MLP neurons of a small language model. Each row is named by its layer, matrix (down: output weights) and neuron, and shows model dimensions 176-271. Each number is 500 + 25 x the weight over its row's rms, rounded and kept within 0 to 999. Numbers have three digits each.
After each neuron's rows, "raises" lists the tokens whose logits its output raises most directly, leaving later layers aside.

L7.down570:522512489472524468495480519509529549521503524499504501514497490441466517473439468478504546481480483496488512494469538501450494479546488496506478462509547490524512517487482532460512454533484479453488490540525471497516514498517495485522527496511501468483489520473510464485509544485521526519
raises: "X", "udio", "mas", "ñ", "view"

L7.down524:500488521476493511489495504491501535485478488504525516444506483514507489495527547493535466462514459508547510533490459494499497496520490502516471523510526514528477463555536504528532473510485493512528537538524497492450469517460509536460540495477489526501553488506504510506466503496501528492
raises: "us.", "us,", "us", "ions of", "ration"

L7.down648:492514493496510543476519531501476495525529497475526455478492527507519487513520480491488492499525501520499490503503464442515513477475523537485487528513492493477521512523495553509535554447511494470482493519504513496543458491440497497519503561548477512483477470529536467558516531531512516516
raises: "ion.", "ors", "or of", "ist of", "ion,"

L2.down198:478530478468465494511495507496460465500516517524510518501500490487504488493504515446507512499532493502501564516506453478529510489477527511453495506479485490471488486525459467462522518562504515526524518508466492505472521553469488469478501487529528477462502542464465512523529481473516487473
raises: "ridge", "rance", "illa", "ado", "ile"

L6.down1233:483468516513445517508532466457498502510512489489514537511485505504515529523507485494472501478482513467471503487490532441498476522517497537482539486507456507500525497466505508560516499498528521515501519464495487521488519507454491509489531475514516506563462503512489499478467479471459555505
raises: "ary", "gen", "pp", "istor", "ason"

L7.down1401:494452492508494531505526523469513489517572480502488539471503561519508521487517489465507521507487485497528550531522478515481473472472464463457499482511488508521485469493537505507454497481526502523525473522485534485490527496523541492540504477516523493460541488536530501505469499479527499483
raises: "a", "otes", "ot", "a K", "ots"

L7.down138:481502465486517526487498529522479517513524498512542452514479502506477516519522553477494511529510508533549580547519499496531465531515492491521479496466499487545490460502505496487535476493493529560516524513505525530481552501499530534486490482535493502476514471479461508477492500507521495473
raises: "| Preceded by", "O", "arty", "oral", "^{"

L6.down354:522489496465518463496542518494498477523507487522468523508515432484446503474501549508497488500490542508514463513469533480524517477475530488504488544518500471466529483529520487508508462498472510487530512499498497482488495503522553495516498447492499492494517520501491448486485510486480526491
raises: "s in", "s:", "s on", "s in the", "s as"

L6.down1446:495468506495514499480505493475455479509490480471502520489467498504493517470518504503486480504470530540471495465490492482521548513434531496517537511509519511482498516489497487518467515511511519516502490424516468498484524499504471448506542517493458510536489486460495495506492498483466488517
raises: " her", " her.", ", she", "ing her", " She"

L7.down965:503517486521498489470528506476476468499475503476483501529535491498517498527533515525471533519466495465475495510505502516489471505521522485586475473518487514501472488512489512485501539474443471533493542534487506543475528490526463483499467500517500523472461501466497522501492501509520528476
raises: "arian", "ched", "ary School", "ts", "ished"